Weights of a small GPT-style language model, trained from scratch on English Wikipedia.
Size: 13 layers, width 256, MLP 768 GELU, vocabulary 8192, 10.7M parameters.
Architecture: no biases in attention or MLP, tied embeddings.
Training: a variant of Adam for these matrices, 278M tokens.
MLP neurons of a small language model. Each row is named by its layer, matrix (up: input weights; down: output weights) and neuron, and shows model dimensions 48-239. Each number is 128 + 32 x the weight over its row's rms, rounded and kept within 0 to 255. Numbers have three digits each.
Before each neuron's rows, "fires in" lists the words (lower case) most often at its 100 highest values on Wikipedia text that the model never trained on.

fires in: "film", "award", "awards", "held", "music", "prize"
L8.up141:139095120094096148138147136150175064158116157181161142152150184145185125119129144130118100108156124154128075154174098125101102111125168125123119154140081108131170193160137150131085100150106135107165126140110141130084110120121085228144177150141121127076157167039066140099090156128103112160143099082120127084138122110100133104169112176140123078194009138111123128180123173093144055150092128151155092106159118102169133161125157117085148179101137110133150121188133148155120130141121172142145122115166103112134153117157105126062115167109088148147110118129180085163119143097185128155
L8.down141:120127088157166159137134179110087152054145147128107136095139096138064120153052162116151143141161132116158130186140113127119134149125114133160128116082170195124088145116137133141112116130143097138092068109117082133085117170113165153133095090104105151147110082087171166087142132150113113101123187143088136143121178151111130120145123114144153096073113199123098118141134111148103048101156178141147193134089116127096193147086149135157141138170186138059050138191161156191039162160153076126133182146164112124125083156124107137140156175130086114108122166118063141148172129135165155124

fires in: "of"
L6.up665:131088097094106173095173128118134143145098160162121109112134139101109195070125143118146105176109119114126118119144041050144095083171149131155098134139104108169124150121133179150158132168169103107134101123191192151121116105097142093101172102140132096063124117113117111188074074127178126155086167103185146080129133097150139148113118101131117143077122115147111149153142154131107111211138119159081145168134090139061127096130158155133144134060163132094108119110160073087153214156127132163142094180110155149178194208141075115081156108180166111170082154085154100179089182146097176087
L6.down665:088102187111178100103145176190189167129136098083106095134102047143134162102102101084141203125142154093151195139150139094135135194162158120132107110066112111149104147206127148104121062118142118119138101108119126109151230139152087124133181149157175126121137143133147103086110097136088091122156133094165124170155123151185109155123103094204089142093143164159102147122152128093115178138104115110089078069135093172114102125142144175164132168155057145148115166145132167152121106074173119124142173102139154078134130127124189156169180135119175127116139067085122093149118087114130113178

fires in: "born", "7", "in", "6", "14", "3"
L2.up517:222118068182128182164114163122030155106089089127167146090084125076142104063088118160116143130172114137168127122152119093130108147111144108092112141140145111158174174049110156149115138126084162098127120100143137155167148165105145106143102139130147067111131081080103112125166132143081195130094122147122162125208091104153103146139157166151108130115109167112118116092157171158146143184089149126165117059148131120176097147140104146064122138068130137166087118085102124118120136068146089033132136156081115134154127157132114136154144070085126115120143165144169111152158122114156162066
L2.down517:108129099150165162148151164111134129115119146165156194129140085140143102200143117103088162128128149092075104107097115137142116142083105129151102144121134060111093151095170127074083131157189135098055105150100088121073122085156123165154168123059085105151097129114129114084110112104071116094086110158118108139090123127171167147155115116124080143103118147142117082118139166077215140080141087130138142101158122184126140106089121079093150115097120115184116095095145132152080135125191160198092147118120114161095181080121081166114130140150211157121114192162062081161139103139137127124

fires in: "of"
L2.up45:189104122139153068089118139138155144122121032177110134087162191089124139098173112095102160143100116125154152109120062094115067108176143089155152148115157096109161111141136140053119089097136145119083165136115137152144127097116139150109112135147115180110140181186086077119125182103128144163117167057124137106139119127135124105152103172173139118095121144143139140156154162121116103169095117097130134099122112082081156129137198116125127096136163172119104142073131087104164103146162103131095146112139106142255163151113068081129169127181099110094115145143168089106113046096099123116
L2.down45:135131171161108116119080144120111102067137157051128143147153079155186126106133097153154131135107112185097243117153150160145150146173138157110139179115138129126124143161036195123083152043148132163126108127127141149137192126079138093116091129075105062160139143164132108136141124111130103159160165074112060185143118084110103184077120116165136122123112143133107084149073128135148140127160124168114100115120128162094151160143144102171126109174114119106148112098194143169124128107110125154140141108107154113103124137131193171136071128123165017146173123122108154173121112120139167117

fires in: "de", "ex"
L3.up743:174145177157133181154180126160145143083174160133123078152129122125141090115087149099111113132120138137168103138166177118123076080119183154119097133144173135130133145159133136142148154161129106105135160074099154126167111066160200080166123150113157079089155125146112136111128091093196084108106194131127072106087135171112124096177177123156105140145128152136099141136084144098114155156107205154092149178087127151106076099122130107099157110105107114085118112096126129032155104171124070127176126121111128147183158133195069140111151113149135152124118068137146135087080094151188142084
L3.down743:116087131121133051090152146155137148122196181082105100127146133117157098140143133113165102167168181116144108083162138180107083163107144066115117124123132093154159103202095151083120127126144143117136131146154138125101102086125143092126210129085149101127184102134130096166122110165151111179176150185135170106086170145168112131174112130072142167158095189160116105169151099089128161056194141126101118137184145065151124120184071073115110119128160098145142127167101133159118083124105119122159092153136190154131123118075161172125115147111131041166094156180123108216189112107078118147

fires in: "the", "at", "in", "l", "from"
L3.up620:112124169154172130123114110169174100159129118159200193107135129115151087139100148070121164113156090104113147077213089108067129137193152111149171114144127079155123104128098174155171168106149141111128156105173133163106091221133178113116129147154122097134120096125106145108078137152097084145080147082124175106184181137127145139158145108086188161081131175123121140102081147087113141209079114074144179073133176127146124185136086115120115150114065094138106119118097124127141122117104179116111135112089190133162085148086111095110127093115108150087138097084195080158128135096117169110
L3.down620:090077119134117145131082087122132152119137186082103118197135142155137134086134131137089111125203163109081141054187113134132172115100164076143184169109126070163146130107150138053124149142098130100095181122135065112151107166136128131134130069108112131121106118059147149134106131123143079192184121181109139094164177155107132090097105094157138114141146056074143119144169087153168160134118134126170156099179152082143167105146180154142125133068107128153123164037100161141120161119126127082106174185124150164119164195078114153119106109158152172131157196129197126130073130124117080120

fires in: "as", "that", "by", "s"
L6.up19:113117153123104116117152083147168197110119116145123142100078122154160118072098058173081163131140114121118135116106136141112102091100124146148185163139126113146121095144107134118138167128090104130154137123114141194183112165120130134095116101093142130141167091121136093141104118140099073117089152161106127153174085184157102140116146171120109109179099146125147148099167140089101173172177085137108116071151155193169120167145100128210091139141085111151151172119149191113115106094120086105094103081128175155154155146156159108170143150099098118089096115122124108185167073112077093089
L6.down19:125071097106154144117186177148159194186107186112156152195107084153178133140133161135118105126204063135134171187141151143139122097109058147149086127079077165074163137150104051066117193107081129158104118133162150107096124115145143148129159114094124102155168098083139153179076174155166128157178092149168159125137088132127156163081071185149124133164147058116126057134147129124094085114072165095119147102103119098159072161133172121137130116128146124078165121103149154105143114157116115135134130149064080151153158158149162068103179118127111182133142128116126135093141131074138070158

fires in: "there", "it", "although", "mi", "however", "country"
L2.up736:073121114068101121152125113125123190112154056122112131018103094168156111130043076102142102120107164126150100153062108069100108156203116155123111147146058097110097137117169120087136136205135138170136138132155128123124086169170113169101107115080167087089129154149145210167121146128140109126113122100117177109124144144113163113102118108113128178112101109238103106205145180124150098166131149113148079151097154121062104170114093145182145139105120178100112171131172166175161084110127125090090131207170134106097079074119140082101097105141129150129086134152133084098153139125099121125
L2.down736:110108091069105123157198165156157105147154112142142081099143097144124105109176063092145146145143169144116091090153077226133123103102174145091167102200133127091150113123163107052115178097099142151104137091098120122173060149087097085152154134070116115142121116141101171157131121190121124188141091112057220101070089148086133150160137146134064111155127127143159139157130163138109214104165146130159106178104113073156133119118130127095131129119159089153130115096127144108119110131148139121124095148144087102100103129132186127124148126126136161082160109093168163166213146114157167125

fires in: "have", "first", "has", "role"
L8.up482:130147134111151102123140144135091174117055137115128149117139118153070142120100150178091148112197135151125089108154189093099085133113137109136151107106105140117168110159064093112037109163096129096113134120118153074099129115159093124095115206120140165123134112255107161118172165109080177118115139100146096138138099148100124164150124126192105147226138155152084125125180113141159094180056172162126157147096169171107143138078131079072131112145112119160086197111135173147103139205104146130116077106161062157158182141167135126122097085118092125116071106124141188138119106118113077126
L8.down482:135127182097148113150124195172103094080128145077091172161106133101172094096126148100138133157094115134074102160119127080162098167070120097056101169086139146095146132128150175104073145110152158159068155115089154087110139131114092082158158136124113117104152167137104046210125133131159190171171073133135102153139176119129155136099137053126127105117129172096123161207136114125081165123102124147117171148119117142086105074162164089126130113088078153118134115159131165149138152130132135160111150154158063107161113142152133109169161173178125144180066129135163103119129175154113172126

fires in: "there", "it", "born", "thorsport"
L6.up596:100086154129126092116143086072133127180112093169108173066161109165101116129109107136104147126091152080116116106128089125081074139125172156198133121187081123112141076085131140138136158150191093113136129141168151112131085133168119108146118081140116068102140139117120125148051139146139098157125175105124143125181080115103143105127119052203097164214152141114181132137103118149216161126145091152160085145120133128161135195178146065122090157067085158192156154109116144112115097148130099125055089167136110105149124062142124155079147115115161157085115065178150064165141124143172125141
L6.down596:158128150091146122108193127118145131062148073054118096152139176171093134069056070137177096111144125104128134124130114152169194113173174123138135168124141148177134150102127108171084127133105132089148147166103040197094044149138086122078150091097122129172197179098116149105191151155139131141112124165103135136088132103155125125113165131111108169110117086166113090114136152106131143106141163104186143127173134144165116114105148106091122129190124116175113188074159111147150083105154090170176135144145174204114080139140095126114156111099125083098129131104095156139148175144063139105

fires in: "award", "won", "awards", "fw"
L4.up627:130122134047114171062158104138191131126109171133139094113113127157143138098106160110113110152187175141134135122126104081142174088152143164156165131162094174148104143112105156104145107166107068118186101084144137159090136157139106131050134215088162113111062093134101159109086107173106120125086151165130165099130094107139121119175147133136144110116084129085109195152156181164172162164135081131132169156127103127154088054073119149110135125145168161142080166197133130142108134118165163109132154050109132173206179177164119130140111110115150117113073133118125113129105129077104124185
L4.down627:123155080101142117130120102148136139179112133106139127147126033079112068062134119075065131122109081135130175054143134118089122104185136164065102154094116141158153134167077138188138161101131144132104125052122138072128144117093180152123073097091117129113156153182098153129149144126127077130096163131184083097187148129070108092169147096133119150180098115078113127126137140123072120133137167088173157170101099132086154155149183080083140095146154121124127091166129151153164115143101145140113110187153125136173079124138186177124184165129164097107061101127157087079147156157143127150

fires in: "in", "3"
L2.up213:131112140125163121113147178065105136113178099144111136094110146106166114142113124045126108150130132102170201135092135146059158201124101085051101105121180139185110093149094165132091151144153199168071141118162145111078108152073141110131162094127093138115139128182118088110095126084166154153122125155099160160131142098173142116172122108062095146131155192092129167135105134177067137124152103106092123111165066110130155133163141154078135182174094106178125111162135109120170145136143190150147139167080114130103127113153080137144139106117167166108122134139127054072136150149140076086
L2.down213:135130104179068117134150099148138174170151087074152118148157117116108095081127164152136113123144157166098160132139146090110087129107126119109170167146170185171148074218112148124213053092111120118122112159172139140110145131129147121116099139143173164116186066103133172149157168128149091108130096076074087146105120113099102138138109181146114090083120174159087154148132138130102186149186067096159111156137112120112104102094121100192106102124119139130130150079172185157106126122129168140096157093180149080113122088102107071146121090194072121121120175071151150151128089119138099151

fires in: "at", "of", "attended", "contains"
L6.up416:108132102102169075114132090105112140136110051170126149121132169106102166093085231155119129127085098139112148049078112059105113123188138124087143104184085092124127149149062171078133111107146099084152141115154150115137152120090108121160129098154169158056128139176150124121114153155098103109095110136161145102170158129111081138198100102183056113123103158169130159132159149165163121199143098134136118143136049098087156112162113120183179176111111123113106120107082107113150178134143125127153129104124104165155159137153104066097150119115115161132057097135169107172113071114118167146
L6.down416:142144142108077107113101116123133140140132133072124116149073147179114101173141127102104052163149136126149175163138108117161141152130130136101065128190173171172110183121110138177145137147151141087126101126105170153188193139078129136125142105172086125092123189099109092114166105110150112098183130146100103130146131151134173084085181125155086152165151085106021137151155095095145087091183155008122142139129151174129161162130154141090121134089109111138136080132131189094140151114091159161127157193145097121145124139060184091179194162099116094101097132081125097074104090123136108175

fires in: "have", "has", "having", "had", "t", "women"
L6.up243:131108108113132103078121132105123139136123139130188164094162189112106168139093074111109077124110137150149128124156152169090100079140181171121137094160205083148106201153156167096102121129123097115049073094186153111074142144119136090101145194112167114107184150200119133119144144119131132201132155128095039096131160187138140110170129145127124060136077137175083123116155106131209153116125118162117146109106140109186109137130139147153094138095117076080102142180134108137199205128120158189143133153137128149112136081145065113094107101139143153133124106100094111132139074149145114128
L6.down243:106139181097158107202109114141159076103125105142143133090098111090134137191104165088140077147115123172099068140142154070134075149135101184105072152169158156153194189073101176048154143177128129104149158108115146117094093157102143208146149125075122088126137169131152153129187139199170142173120129161133143155137109185145156113166182072097093093120189118062126135150076115167163149101102139123168099150141142080138135133087124087069172073196093118093135141169138184131136089077144131139107146130039129148130154140131126109138151111136108087153131082132104163154109174165108096149

fires in: "the", "all", "where", "qualification", "does", "of"
L3.up436:161163146131189114163094134073161137095153065137100161083151148101078159137138122101109084090131117056185138164058070142107098141136146089102114145150186115117087114119101179112104156147140116116166077118121098157125148077154155117137163109095148104130142138103148180151149069097101132200110137146087189142150113155064166063127121126122079195064107176144136148213132138161056162142091091170164112101098128144144138072138143134162120126091127110138157175154103103093165100169142122117163124124087125135173145142134074102139229141126191152076164122148203098131096108161139095127
L3.down436:167090116140143112182135116153163178123183158160095104150126112121081165094129131147123072104135075153103165116181130146126141106108173065140204125083090131152112161102101181079125129106059120077131146094160155143132151110082153127075131099106055095142153077122161147126150089114172140123133071074118109166084103112118114114075109168157197073083137091147166138084076122181166116121149170168117117066090138134129119186123144167095103114107090109129118102178200118104136074153138106133105091099093118134194116142145152135133095120174183104148165152166141114151141163136150136182